{
  "num_hidden_layers": 14,
  "hidden_size": 256,
  "num_attention_heads": 8,
  "num_key_value_heads": 8,
  "head_dim": 64,
  "intermediate_size": 1024,
  "vocab_size": 616,
  "hidden_act": "gelu",
  "norm": "layernorm",
  "norm_place": "pre",
  "norm_eps": 1e-05,
  "positions": "rope",
  "rope_theta": 10000.0,
  "rope_fraction": 0.25,
  "qk_norm": false,
  "attn_scale": 0.125,
  "bias": "all",
  "tie_word_embeddings": false,
  "parallel_block": true,
  "init": "uniform",
  "init_std_qkv": 0.0364,
  "init_std_o": 0.0452,
  "init_std_up": 0.0521,
  "init_std_down": 0.0521,
  "optimizer": "muon_variant",
  "learning_rate": 0.00661,
  "beta1": 0.95,
  "weight_decay": 0.0,
  "lr_head": 0.00773,
  "max_grad_norm": 2.0,
  "warmup_steps": 200,
  "schedule": "wsd",
  "decay_fraction": 1.0,
  "decay_shape": "cos",
  "final_lr_fraction": 0.05,
  "batch_tokens": [65536, 131072, 262144],
  "max_seq_len": 512,
  "doc_mask": true,
  "train_tokens": 813300000,
  "max_steps": 6175,
  "dataset": "wikipedia_en"
}
MLP neurons of a small language model. Each row is named by its layer, matrix (up: input weights; down: output weights) and neuron, and shows model dimensions 128-191. Each number is 128 + 32 x the weight over its row's rms, rounded and kept within 0 to 255.
Before each neuron's rows, "fires on" lists the tokens most often at its 100 highest values on Wikipedia text that the model never trained on.

fires on: "ed ", "ation ", "ing ", "of ", "and "
L7.up156 [163  98 106 143 122 152 113 184 131 147 102 115 122 102 128 179 118 118  94 132  95  86 154 142 128 172 162 118 107 106 111 121 119 118  77  67 152 161 178  99 148 163 108 218 104 105 112  86 196 130 176 148 112 165 141 110 147 118 141 106 137 111 108 145]
L7.down156 [ 92  76 201 141 138 181 133 119 134 109 116 138 136 112 135 181 139 100 130 168 165  97  73  57 136 140 124 151 169 109  90 119 111  70 132 175 117 140 216 152 106  98 130 122  62 151 104 131  68 118 107 161 213 115 138 125 172  82 212 184 157 112  95 151]

fires on: "ed", "il", "t", "it", "i", "a"
L2.up458 [ 78 162 139 137 127 112 138 178  72 103 127 153 191 127 179 172 187 133 105 128  72  77 106 111 112 118 130 159 103 135 126 110 133  94 166 153 160  99 157 191 145 131 168 162 135  73  79 156 184  86 125 138  76 162 111 159 138 170 121 140 143  73  94 177]
L2.down458 [125 142 117  85 136 143 153  73  86 117 138 151 102 111 123  96 155 107 150  71 138  92 114  90 118 180 138 143 191 151 111 164 125 156 113 156 140 172 147 119  87 147 176 142 140  74 109 138 109 106 181 151 241 146 116 106 144 104 108 125 112 179 100 161]

fires on: "c", "t", "l", "K", "Sh"
L10.up31 [ 98 162 101 126  71 158 141 108 193 124 134  97 112 119 125 124  74 108  91 122 124 169  63 160 177  74 131 152  67  69 145 121 181 112 149 130 101 107 131  93 119  55 156 161 115 124 105  87 128 191 116 124 167 111 112 113 111 111 147 117 150  95 140 172]
L10.down31 [173 152 138 134  99 120  91 123  56 149 100 106 132 135 117 162  93 150 183  95 113 119 127 131  79 139 113 108 123  94 156  82  76 166 105 162 143 129  76 144 176 119 143 102 102 153 110 144 154  69 147 170 108 131 114 165 141  73  95 119 148 142 201  77]

fires on: "d", "am", "f", "al", "e", "ers"
L6.up43 [112 146 116 118 156 124 140 145 122  98 121 116 146 124 127 115 112 213 117 142 107 162 114 155 124 119 166 109 127 198 109 123 161  91 135 101 178 106 105 120 134 135 159 117 135 192 136  85 140 151 159 155  94  97  95 108  83 109 134 140 112 165 118  90]
L6.down43 [161 123 162 152 120 114  88 101 127 122 167  68 103 158 121 164  40 117 133  98 150 167  96  94 103  86  94 155 111 141 136 107 153 134  98 139 157 135 116 121 114 174 126 154 144 103  90 135 141 114 120 217  98 104 136  79 123 199 143 139 147  92 177  79]

fires on: "s", "al", "o", "ol", "il"
L10.up194 [115  80 152 171 137  90 142 128 115 114 156 119 159  85 124  81 154  89 112 129 143 140 108 112 126  96 121 151 112 150 109 127 137 130 127 150 130 182  95 123 140 174 142 127  83 178 141 202 189 161  78 139 141 153 153 132 122 155 101 137 194 122  87 129]
L10.down194 [166 166 161  58 118 217 123  55 108 127 110 133 161 145  76 127 135 181 207 104 145 126 141 134 112 117 129 153 193 119 134 177 112 136 146 112 124 105 127  29 130 135 186 171 118 141  74  84 106 132 146 166 130  92 132 160  82 140 182  54  75  95 119 189]

fires on: "{", "-", "of ", "ed ", "al ", "by "
L8.up25 [130 120 175 141 123  78 151 119 146 115 161 123 144 127 131 133 130 122 137 142 149 124  77 115 100 121  63 123 139 129  67 112 108 118 161 111 133 122 123 145 108 153 105 132 164 118 159  94 109 108 171 121 169 133 150 123 126 165 143 141 123 162  84 163]
L8.down25 [129  82 118 183 103 140  83 139 130 154 148 189  99 118 134  91 119 191 174 131 111  62 114 154 135 116 115 127  79 164 113 158 134 129 145 189 154 107 135 135 104 140 113 127 140 120 200 183  93 130 114 152 110 118 105 102 139  80  87  89 117  86 145  99]

fires on: "un", "oun", "con", "on", "ess", "th"
L10.up116 [166 147  96 151 133  80 118 151 102 120 176 171 115 113 138 113 103  73 170 147 119 144  72 148 125 116 121 107 113 148 118 151 116 141 135 133 110  84 146  73 126  97 126  98 114 151 100  90 200 126  98 101  62 121 130  99 111 151 135 119 156 141 151 168]
L10.down116 [143  74 120 127 161 196 124 113 133  78 118 100 161 159 120  77 175 149 106 117 148 102 138 112 115 154 138 177  82 132 109 137 173 174 153 156 159 209 170 154 153 189 121  94 175 122 126 134  93  99 163 126 154 116 137 137 150 106 110 159 142 125  81 102]

fires on: " ", "his ", "s ", "is ", "y ", "its "
L3.up620 [145 123  89  95 186  90 207 167 178 134  80 184 123 159 108 133 161 118 120 144 146 139 122  90 154 110  83 104 127 112  74 115 144 143  96 183 113 114 193 114  81 117 179 142 121 154 115 120 145 163 114 155 156 120 129 156  97 106 150 145 194 112 172 158]
L3.down620 [ 80 166 122 115 205  50 108 116 144  68 102 168  77 156 131 143 121 106 156 139  96  87  96  94 187 112 149 116 102  95 137 145 152  96  76 180  95 133 162 155 171 128  96 132 124 143 111 141 152 134 125 104 138 178 113 154 120  77 133 143 169  73 133 104]

fires on: "er", "er ", "e", "on", "th", "s "
L7.up100 [155 167 123 129 119 114 135 196 123 101 116 158 108 139 134 195 135  82 157 121 106  77 152  82  91 156 119 134 114 170 123 105 135  92  87 157  97 142 154 135 139  68 110  96 143 108  90   6 176 112 105  97 142  49 140 106 118  96 103 193  94 128 153 166]
L7.down100 [121 100 116 106 155 159 119  66 150 149 107 127 132 106 104  73 168  77  57 190 109 115 173 153 129  81 180 148  69 117 141 137 133 130  97 106 130 109 130 130 158 158 162  63 105 114 112 157 124 101 150 157  83 131 159 101 149  99 115 146 132 147 143 168]

fires on: "an", "ed ", "y", "el", "ow", "er"
L9.up617 [103 124  86 164 114  92 143 107 113 119 121 138 120  91 101  80 116  90 105 136  59  70 163  54 143 129 129  99 169 112 180 160  50 130 145 173  86 140 137 131 186 170 106 177  63 106 117  68 128 111  57 122 141 108 141 132 171 157 143 139 102 113 141 189]
L9.down617 [114  95 148  88 105 119 186 150 173 134 166 124  97 130 124 118 151 160 100 155  98  91 125 124 156 137 137 101 120  73 111 100 183 117 143 118 142 163 110  70 165 110 125  97 145 157  98 169 170 133 140  80 103 140 117 146 142 160  82 127  90 115 129 143]

fires on: "ir", "str", "em", "ation ", "er", "of "
L2.up1020 [161 170  78 108 110 145 110 139 113  97  75 202  93 144 156 190 136  96  94  77 108 148 138 159 144 125 122 148  96  40 143 107  95  78 101 105 140 142 173 107 159 105 140 158  87  98 152 110 177 126 181 133 143 162 132 152 121 111 171 117 130 168 216 141]
L2.down1020 [ 70  88 198 152 121 146 108  93 100 113 186 150 170  83  80 125 195  87 141 133 128  83 111 140 116 111 113  80 159 123  97 153 140 121  95 119 128 111 123 189 124 129 106  83 143 158 114 115  73 116 143 130 106 113  99  91 196 106 106 138 157  95  39 132]

fires on: "of ", "-", "z", "ed "
L6.up551 [111 139 142 204 109 146 109 136  90 142  81 113 159 123 114 108 169 118 119 116 112 107 123 125 156  97  94 141 140 144  62 125 137 142 121  74 177 133 110 103 135 122  81 119  80  91 122 149 162 119 139 112  58 147 163 157 136  60 203 142 165 200 143 154]
L6.down551 [102 114  90 110 163 118 159 118  96 173 120  82 108 103 144 178 146 135 197  91  88  67 101 126  53  92 121 107 119 147 122 173 138 112  97 191 116 118 200 141 160 115 157  99 144 191 138 123 113 182 135 114 119 148  63  94 133 165  74 156 104  91 104 164]

fires on: "ap", "in", "er", "in ", "it", "il"
L2.up661 [162 166 129 145  64 135 170 167 124 111 146 113 179 101 163 137 125 121 127 115 102 118 145  89 118 115 141 105  84 172 135 177 118  79 123  45 151  80 171 151 174 148 160 125 129 181  66 151 151 119 155 175  88 152 146 118 108 143 133 138 102 114 114 187]
L2.down661 [108 134 141 151 136 155 105  91 104 136  97  90  83  76 157 118 130 116 141 156 181 123 119  76 139  98 114 147 168 141 152  92 135 127  93 155 127 149 110 151 166 122 117  90  74 116 134 131 110 147 125 114 160 143 120 123 161 112 154 136  60 147 144 148]

fires on: "m", "it", "t"
L6.up113 [147 204 101 101  89 149 151 136 110 152 169 116  63 138 165 172 128 134 150 106 123 119 102 143  68   5  84 153  92 118 130 110 144 101  82 177  39  93 137 118 166 101 181 117 104  22 104 133 130  82 125 142 114 118 140 177 169 155 135 132 136 164 130 123]
L6.down113 [ 96 161 136 101 173 154  90 120  76 175 141  58  83 154 158 110 124 129 179  99 153 107 134 151  86  92 155 130 136 141 103 125 116 118 102 135 157 116 152 126 171  89 179 146 179 152  91  73 142 159 132 145  85 136 146 152 132 212 141  98 167 109 108  79]

fires on: " ", "en", "si", "in"
L7.up569 [162  71 117 155  76 130 140 148 120 105 117 130 103 172 188 171 123  84 137 139  77 182  94 117 143 188 147 131 161 123 114  89 159 159 181  77 143  93 121 140 142 176 120  58 137  80 180 125 170  82 117 100 129  93 138  89 159 120 155 135 125 122 137 114]
L7.down569 [ 88 122  92 112  98 106 111 171 170 157 171 115 114 124 184 176 126 126 103  82 117 127 112 159 159 160 125 171 126 123  64 149 126 122 119  89  45 156 130 109 150 100 118 127 114 125 116 179 140 107 113 123 124 114 162  78 136 103 134 147 118 136 145 117]

fires on: "- ", "ere ", "ey ", "is ", "his ", "si"
L2.up564 [122  76 142  55 121 123 113 171 124  82 128 189 164 147 161  71 150 174 118 111 148 109 151  80 126 117  93  74 113 115 110 160 141  94 132 113 167 158 150 115 124 147 188 117 171  90  93 119 174 116 139 140 121 182 107 135 145  74 149 174 148 125  95 118]
L2.down564 [204 140  93  47 130  87 179  76  99  87  88 121 139 119  81 187 149  89 155 147 131 124  68 137 134 110 131 166  68 153 177 116 120 146 144 156  97  67 141 205 159 103 178 166 141 162 104 172 117 142 163 104 129 138  92 126  54  13  95  78 130 158 132 111]

fires on: "or", "il", "en", "ers"
L7.up107 [131 110 171 135  79 155  75 116  80 144 106 132 170 113 133 145 125 144  80 119 128 170 182 162 118 104  96 211 124 165 148 180 105 171 170 108 145 162 154 121 140 110 144  94 114  93  73  67 115  92  90 129 102 138 132  93 202 215 148 205 152 162 151 148]
L7.down107 [154  90  78 115 166 120 186 143 116 101 154  89  77  97 102 162 157 175 169  53 149 104 151  96 136 165 159 119 105  81  89 140 139 141 123 137 200  86 178 154 132 145 139 120 133 161  94 160 191  40 123  93 129  99 106 178 113  96 115 104 107  98 127 135]

fires on: "an", "or", "es ", "en", "s "
L9.up352 [146 154 168 117  80 101 162 107 127  70  86 124 140 154  99 145 146 162  61 144 162 131  91 111 111  93 139 174 170 140 166 146 114 142 148 144  87 153 135  93 127  94 148 132 112 122 127 113 119 151 130 145 130 131 132  90 198  99 185 135 174 106 171 172]
L9.down352 [105 138 107 208 134  62 169 129 173 151 117  92 161 108 122 126  77 179 113 131  95 129  97 108 181 150 113 149 124 142 104  81  76 162 144 118 110 143 139 120 138  84  35 107 124  72 140 131  65 164  92  88 120 111 128 123 119 113 190 159 199  91  57 134]

fires on: "in", "c", "ul", "sid", "t", "e "
L9.up792 [143 164 103 113 104 142  66  97 113 104 132 102  98 130 106  89 117 116 107 163 121 135  85 142 118 111 139 170 122 107 164 152 142 102 160 162 120 107 151 122 130  95 183 192  95 136 130 153 143 168 130 129  79 147 154 158 163  91 197 132 171 155 162 130]
L9.down792 [121 160 167 146 139 144 121 170 126 113 124 142 123 161 175 130 125 139 128 106 124 189 118 164  93 157  83 138 120 127 181 124 139 138 131 141 105 123 128 117 139 123 120  70 176 146  92  89  93 151 178 118 139 141  69 137 157 123 106 143 127 102  86  95]

fires on: "em", "an", "or", "en", "ol", "ar"
L9.up311 [185 110 119 104 122  96 135 119 128  96 151  75 179 135  81  96 119  75  20 141 153 134 162 144 127 154  72 119 156 150 194 131  95 190 135 104  83 196 156  97 161 112 107 139 113 161 102  88  95  77 138 128 137  63 160 136 113 100 135 122 131 103 153 130]
L9.down311 [ 86 155  82  96 148 104 145  91 134 105  77 136  87 136 107 135 172 179 170  57 127 149 148 116 190 117  82 157  96  59  71 155 115 137 161 107 184 104 136 190 149  95 107 111  95  83 110 137 137 108 164 163 139 142  98 108 104 157 191 150 179 143  79 171]

fires on: "f", "n", "e", "oug", "F"
L10.up607 [155 144 135 126 133 141 141 132 149 130 158 133 126  93 160 141 150  86 158  72 134 139 122 170 120 179  97  84  83 133  54 131 164 172 155 172 163 108  94 151  88 109 199 147 117  97  99 152 114 124  82 150  81 136 127 100 121 124 150  31 108 152 131 122]
L10.down607 [159 106 108 148  92 161 148 117 150 142 188 159 127  96  75  81 152 126 130  75 228 168 152 129 107 156 128  94 100 103  66 144  95 150 131 102  78 147  94 163  99 176 115 136  92 140 127 143 146 148 134 108 115 131 166  92  98 153 118  94 146 156 109  81]

fires on: "u", "ti", "it", "en", "or", "ard"
L2.up748 [121 166  89 158 130 121 102 138 122 125 148 151 117 145 127  83 117 106 139 103  94 132  99 127 153 139 116 130 144 174 117 232 220 172 129 118 125 136 153 162  94  71 123  51 139  95 129 121 158 167 149  70  87 187  98 144 163  98 160  55 133 113  91  91]
L2.down748 [152  84 160 117 103 106 130 146 120 119 134 157  68 151  96 127 113 132 135 107 119 141 120 109 106  72 121 113 128 124 122 131  74 101 113 194 144  80 104 117  61 183 113  93 140 111 113 145 162 150  76  92 117 162 162 108 138 149  49 162 121  94 176 167]

fires on: "the ", "al ", "er ", "of ", "ew ", "ug"
L7.up741 [121 133 118 160 136  39 133 143 102 100 153  79 109 113 129 140 147 112  88 129 122 127 185 111  52  69 116 113 114 115  95 178  85 118 143 156 152 154 163 115 124 176 116 165 142  95 154 192  97 160  85 113 119 151 124  73 127 121  73 158 117 112 190  90]
L7.down741 [ 96 121 129 121 147 129 131 134 150 165 161 140 207 125  63 107 143 175 186 130 124  82 164 149 147 159 114 127 116 140 104  85 144 102 113 139 157  74 126 119 101 178 118 110  85  83 111 117 167 110 185 114 130 119 129 193 179 140 185  28 116 169 117  97]

fires on: "en", "l", "el", "ol", "le", "f"
L10.up506 [158 116  94 110 110  67 126 107 139 162  86 192 175 133 131 146 125 133 175  63  99  71  77 131  45 130 108  88  73 155 160 139 106 166  72 169 164 113 111 100 123 130  93 155 162 138 139  81 154 167  80 120 114 136 152 157 119 155 151 173 151 161 121 102]
L10.down506 [112 169 151 141  75 154 110 139 147  96 154 107 142 133 145 116 102 169 118 188  95 122 125  70 188 176 123  71 118 156 153 120 194  88 139 116 150 119 113 175 145  76 126 168 112  62 114 103 137 139  74  87  93  85 107 101 114 130 121 120 170 131 129 175]

fires on: "it", "or", "m", "t", "ther", "ter"
L3.up55 [194 137 138 157 120  89 186 122 115 149 134 116 101 120 101  98 153 132 145 163 115 147 106 167  99  98 164 123 117 163 183 111 133  74 148 119 135 126 150 204  95  85 168 100 114  97 145 103 101 119 153 158  99 146 102 125 119 114 135 122  75 177 211  78]
L3.down55 [176 129 144 130 158 119 113 102  41 155 107  71 131 171 147 147 131 183  91 142 181 156  88 130 120 112  95 144 101 157 134 139  97 174  72 142 151 132 160  66 209 127 109 160 131 117 116  63 205 125 136 128 164  19 129 151 129 219 154 111 157 145 188 138]

fires on: "his ", "her ", "its ", "in", "end", "is "
L3.up184 [ 79 130  76 142 159  59 170 217 163 140 127 158 112 138 140 121 114 143 110 139 128 100 117  88 127 111 116  61 145 128 160  43 166 131 100 140 137 105 134 140 149 135 180 135 115 139 113 161 132 106  95 128 149 172  94 160 133  98 167 128 153  72 134  95]
L3.down184 [150 122 107  93 147  72 115 145 112  85 143 140 101 137 159 181 140 152 139 132 144 108  87 130  47 152  85 118 107  96  99 128 148 153  97 113 109 120 187 150 165  91 118 136 129  86  60 122 102 131 107 124 173 101  86 159 109  83 137 167 138 135  71  89]

fires on: "ed ", "th", "s ", "er"
L6.up213 [ 88 174 109 171 134 110 197  65 107 124  76 116 165 104  74 146 105 132 216 110  78  75 154  76  98 120 108 141  94 138 133  94 144 172  71 154 153 104 122 156 187 134 132 111 108 140 126  59 138  97  81  89 106 122 118 115 138  82  94 155  78 133 113 106]
L6.down213 [156  65 145 108  88 139 107 200 141 125 151  95 113 114 143  90 150 121 126 220 159  85 131 148 185 178 135 117 175 152 141 145 139 133 147 127  89  96 118  81  91  96  65 138 126 132  97 181 118 145 147 115 169 114 108 198 134 105 107  71 122  93 144 121]

fires on: "er", "ec", "le", "el", "ol", "ar"
L6.up637 [148 148  97 160 109 134  96 175  88 117  92 145 147 128 118  49  91 125 138  97 168  95 163 163  72 174  91 145 150  91  85 188 121 128 122 131 212 120  99 128  90  95 103 128 172 126 126 159 150 163 121 153 137 117 150 161 124 138 134  74 174 190  40 133]
L6.down637 [135 172  75 183 104 129 172 144 130 119 155 100  67 131 111 139 188 161  68 119 164 143 149 135 107 187 190 126 131 100 152 146 162 139 158 135 170 118 132 164 116  95 200 115 147  63 149 142 131  75  42 117 114  76 144 120 162 143  90  80 157 116 133 111]

fires on: "b", "| ", "er ", "ing ", "n", "ed "
L7.up201 [102 100 143 171 148 132  61 104 110 112 161 105 107  62 122 183 163  70 158 110 101 151  67 112 162 147 111 124 123  93 102 133 110  89 149 147  98 152  90 136 187 106 116 151 165  78 139 102  88 138 137 119 163 111 145 161 180 109  73 112 122 107  86 163]
L7.down201 [179 133 111 127 106 194 106 108 180 140 112 150 135 162 162 168 126 122 113 141  89 113 122 141 116 168 196  87 163 108 168  62 151 147 115 137 113 149 159 148 135 124 126 145 109 133 123 128 152 127 127  80 133  89 127 143 122 120 164 170 105 130 156 103]

fires on: "m", "di", "L", "l"
L9.up742 [143 170  49  99  90 154 161 119 153 159  93 133 183 118 196 115 123  81 137 102 165 112  98 132 111 105 125 135 131 130 142  91 143  46 109 139  90 109 172 176 171 107  76 149 137  83 162 131 136 122 158 106 172 122  46 119 127 169 160 153 150 128 118 116]
L9.down742 [118 161 152 121 151  95 111 110 130  93 162 108 100 109 114 161 158 166 165  93 170 100 139 120 124 138 111 100 165 134 131 157 192 174 165  89 144 111 126 155 129 147 120 125 116 141 185 113 108 140  91 132 129 140 160 135 149 115 142 150 169  68 144 112]

fires on: "in ", "to ", "t", "by ", "ed "
L8.up789 [112 141 132 134 121 135 156 152 133  77 162  85  79 143 177 146  61 103 155 115  50  79 134  57 116 129 107 117 163 111 116 135 113 113 154 132 157 112 141 111 145 161  93 135 163 118 112 111  97 128 132 131 124 142  98 176 120 195 104 126 108 167 125 147]
L8.down789 [103  89 131 132 135 173 129 130  99 170 119 144 155 119 164 122 114 166  91 165 148 136 145 101 191  85 122 149 109 133 150 171 144 126 100 122 154 117 132 156 139 106  85 135 142  93 146 141 101 112 113 181 131 131 116  96 138 103 154 144 119 150 149  97]

fires on: "g ", "un", "ing ", "il", "am ", "er "
L6.up854 [130 116 152 125 154 128 118 133 101 113 111 113 157  91 126 163  90  81 175 192  77  66 104 143 107  92 157 167 111 173  64 158 113 109 119 113 109 139 149  81 152 122  38 139 132 180 130 146 139 151 147  87 182 147 147 122 122 131 113  98 101  98 140  99]
L6.down854 [147 151 125 154 108 158 184 134 144  84 129  82 107 137 132 117 171 126  90  74  82 125 147 101  97 202 111  99 128  99 153 129 138 145 139 116 102 113 123 114 142 146 194 113 151  87 157  69 163 159 115 180  70 173 124 195 192  98 134 158 122 142 110 126]

fires on: "k", "i", "ir", "e", "en", "t"
L7.up46 [147 101 110 132  94 205 122 159 108 148  99 158 113 157 109 147  99 146 164 140 160  85 177 146 141  95  76 161 135 114  96  92 182 141 165 105 185 122 115 160 105 154 162 107  92 139 131  60 135 123  72 120 103 106 160 105  86 109 150  88 196 142 134  80]
L7.down46 [ 99 214 114 132 101  35 103 103 150 187 190  79 111 105 125 128 135  47 108 174 124 164  82  58 143 130 169 168 115  95 108  85 107 103  86 129  97  93 115 120 164  97 134 191  99 154 199 153 144 111 170 190 132 136 105 148 113  92 128  99 150 131 140  49]

fires on: "t", "c", "n", "e"
L2.up566 [114 101 112 156 125 112 139 159 144 167 186 105  99 166 101 108  91 143 167  48 134  60 121 171 133 171 119 146 150 179 111 142  82 119 111 165 152  81 149 205  82 131 135 183 140 130  90 162  99 107 108 186 105 130 170 156 124 111 186  63 119 150 119  98]
L2.down566 [146 109  81 174 176 122 159 208 156 150 165  55  96  81  73  98 146 188  92 135 124 107 163  74 102 148 195  62  71  97 132 136 114 124 131 160 113 144 113  88  82 105 112  81 123  39 163 142 156 152 151  95 141  92 125 132 166 140 131 157 115 106 128 136]

fires on: "ur", "k", "h", "tion ", "ast", "t"
L2.up635 [122  89  95 159 202  93 136 171 133  97  99 153 169 107 107 120 154 134 143 108 138 122 174 174 181 100  81 125 156 199 174 144 197 133 163  97 148 106 139 104 103 104 142 111 128 232 110  94 105  92 172 108 146 149 130 100 118 174 158 115 136 187 105 106]
L2.down635 [111 146 163 117  50 102 110 132 124 130 136 155 119 117 119 149  64 159 134 199 127 105 119  60 109 143 142 167 122  90  88 146  78 117  75  89 112 173 127 137 179 113 122 185 119 118 139 172 131  80 134 123 162 143 142 147  99 115 131  92  86  54 143 168]

fires on: "of ", "ed ", "as ", "al ", "\""
L8.up544 [ 84 164 106  92 113 111 104 106  97 131 139 156  86 165 154 100 156 101  72 125  98 116 113  31  88  50 161 107 177 162  92 187 162 111 142 110 145 130 154 107  87 124 163 125 145 120 182 177 164 174 130  82  82 148 178  81 118  71 213  97  97 130 174 157]
L8.down544 [ 82 113  99 116 119 157 187 143 166 188 114 120 130 141 100 118 103 155  95 143 101  96  97 151 116  99 117 124 115 200 148 112 192 115  79 182 160 139 132  88 117 140 113 111  87 171 162 129 161 149 150 159 113 119 146 148 168 115 122 103  97 106 106 151]

fires on: "u", "le", "ment ", "tion ", "er ", "ing "
L2.up797 [133 105 134 111 113 110 184 106 201  89 113 164  86 188 162 132 129 147 156 109 120  76  76 117 146 161 201 133 217  88 164 115 101 116 154 135 115 112 199 124 194  93 126 132 152 189 131 120 107 198 147 145 183 128 138 146 157 150 134 106 115 135 107 126]
L2.down797 [139 134  99 120 115 111 187 143 139 125 163  93  94 126 182 165 158 126 131  53 138  88 127 144 114 140  98  81  70  89 138 134 156 179 144 113 125 148 216 151  95 144 183 175 158 134 151  83 164 119 148 178 174 113 106 185 154 121 122 127  83 128 129 153]

fires on: ".", "of ", "e ", "h ", "o ", "d"
L7.up263 [ 72 113 133 134 142 163 120 155 157  91 145 132 131 134 103 139 188  99 112 172 119 122 157 144 135 182  93 124 183 119 122 171  72 136 142 116 107  68 114 199 133 121 169 128 196 147 154 108 135  59 120 119 133 151 145 111 128 153 173 149  98  91 107  80]
L7.down263 [ 66 118 168 129 100 134 127 143 105 146 110 147 101  73  96 111 196 164 103 128  81 140 101 144 131 126 181 122 114 188 161  65 122 137 135 131  95 111 155 120 159 105 101 140 122 143 121 103 158  96 124 144 148 147  92  52 142 132 144 151 134 159 122 147]

fires on: "ak", "am", "os", "ers", "end", "are"
L2.up180 [130 108 124  80 152 152 144 143  77 118  84 115 175 148 182 148 116 153  91 106 143 106  72 156 141  99 150 121 149 153  79 145 133 121 148 132 144 168 124 122 133 135 110  95  91 203  65  83 116  87  93 115 142 150 132 120 134 157 134  91 132 185 143 100]
L2.down180 [108 143 155 143 148 115 168 148 153 110 131  71 166 132 205 112  89 136  83 109 164 132  88  87 151  83 163 141 113 126 145  64 146 138 156 101  91 126 144 145 143  94 152 161 115 112 121 200 143 145 144 150 136  57 154 130  87 145  73 108 141 128 128  94]

fires on: "j", "l", "ent", "m", "v", "w"
L3.up192 [148 135 118  54  89 161 138  92  74 138 138 192  95 132 160 122  78 126 155  88 160 154  80 113 135 126 149 125 103 115 146 118 134  84 131 134 149 102 107 174  94 137 150  67 132  36 166 158  99 153 180 118 162 107 153 101 126  77 138 115 147 118  40 126]
L3.down192 [143  94 146  96 153 103 135 109 138  85 108 101 132  97  96 120 130 136 170  93 141  87  41 166 117 134 125  92 174 138 151 118  81 138 197 124 119  78 124 114 148 101 177 148 117  90 148 172  73 103 121 117  96 147 152 163 139 161  98 190 183  73  74 152]

fires on: "en", "-", "p", "b", "I", " "
L9.up205 [ 95  86  82 134  84 144 121 119 147  74 164 123  93  63 146 157 137 110 136 137 124 214 124  80 114 126 152 203 137 153  79 127 144 113 171 113  87 142 120 133 124 196 133 131 158 120 235  90 164 126 119 116 130 103 142 135  64 153 161 102 127 106 132 104]
L9.down205 [ 92 151 111 189  69 123  71 134 145 162 147  92 162  97 103 186 102 130 119 194 132 129 154  93 205 132 159 175 156  88 104 118  82 110 124 121 103  96  98 121 141 118 101  77  97 133 104 182 160  90 139 146 112  65 123 108 114 148  92 154  72 150 177 115]

fires on: "z", "r", "h", "il", "j", "v"
L2.up460 [ 84  81 116 128 129 185  63 117 111 128 124  62  72 154 144 155 118  90 142 173 133 141 125 117 115 134 179 143 150 110 133  80 118 143 117  60 161 150  52 125  98 114 158  68 166  84 169 111 103  84  78 168 116  99 126  92  96 107  88 118 130 129 139 126]
L2.down460 [130  95 139  61 154 154 124 149 130 167 103 145 121 126  61 143 141  71 187 118  72 136 121  62  96 123 123 100 162 110 133 113 157 165 116 122  84 190 112 120 116 101 151 134 116  93 131 127 131 178 143 118 133 144 126 136  49 131 191 169 150  86  88 151]

fires on: "f", "t", "th", "h", "k", "("
L3.up833 [137 150 104 114 114 196 108 131 113 119 127 108 165 113  99 107 108 134 165 138 104 116 171 149 227 135 154 126 132 119 104 140 172 126 172 165 151  96  87 160 126 110 169 159 105  80 122  73 132  96 101 152 160  73 108 107 197 139 136 127 149 114  99 123]
L3.down833 [141 151 136  92  88 157 109 102  72 148 151 103 165  81 143 141  99 147  80 133 121 157 102 102 135 115 144 164 101  71 103  90 119  63  95 124 129  87 118 114 181  90 141 112 130 161 145 117 156  91 151 168 118  99 142 155  93 100 110 172 122 110 214  93]

fires on: "an ", "or", "ol", "o"
L10.up546 [152 152  95 116 106  54 128  69 138  98  82 175 119 136 111 109 100  71  90 146 156 120 151 115 155 134 143 143 117 122 102 105  84 141 122 157 170 202 140 144 116 120 168  93 170  91  96 155 152 141 116 116 170  85 149 154 121 116  97 170 100 185 102 135]
L10.down546 [ 94 175 125 102 129 189 134 135  80 123 143 151 165 126 139 103 146 220 153 160 182 138 137 144 154  75 155 125 185 107 147 146 103  81  97 139 152 136  91 148 145 177 132 109 129 105 128  89 142 137 108 148 127 138 149 172 132 109  95  84 101 117 158 216]

fires on: "ed ", "or", "ar", "ld ", "ent "
L8.up615 [177 138  81 155  98 142 119 101 165  77 141  74 158 136 124  84  85 124 125 163  94 191 116  78 125 110  72 164 144 130 194 193 136 123 179  72 112 151 137 153 104 142 101 178 106 110 177  91  70 116  87 102 125 130 179 160 130 140 157 137 149 141 110  66]
L8.down615 [ 85 199 126 165 144 167 113 223  88 142  93  90 105 154 128 149 144 143 164  34 130  99 102 108 111 165  82 106  76 115 124 116 108 183 161 109  98 162 158 119 124 129  95 141 130 135 154 147 164 115 128 146 127 152 119 125 113  84 102 153 131 157 140 149]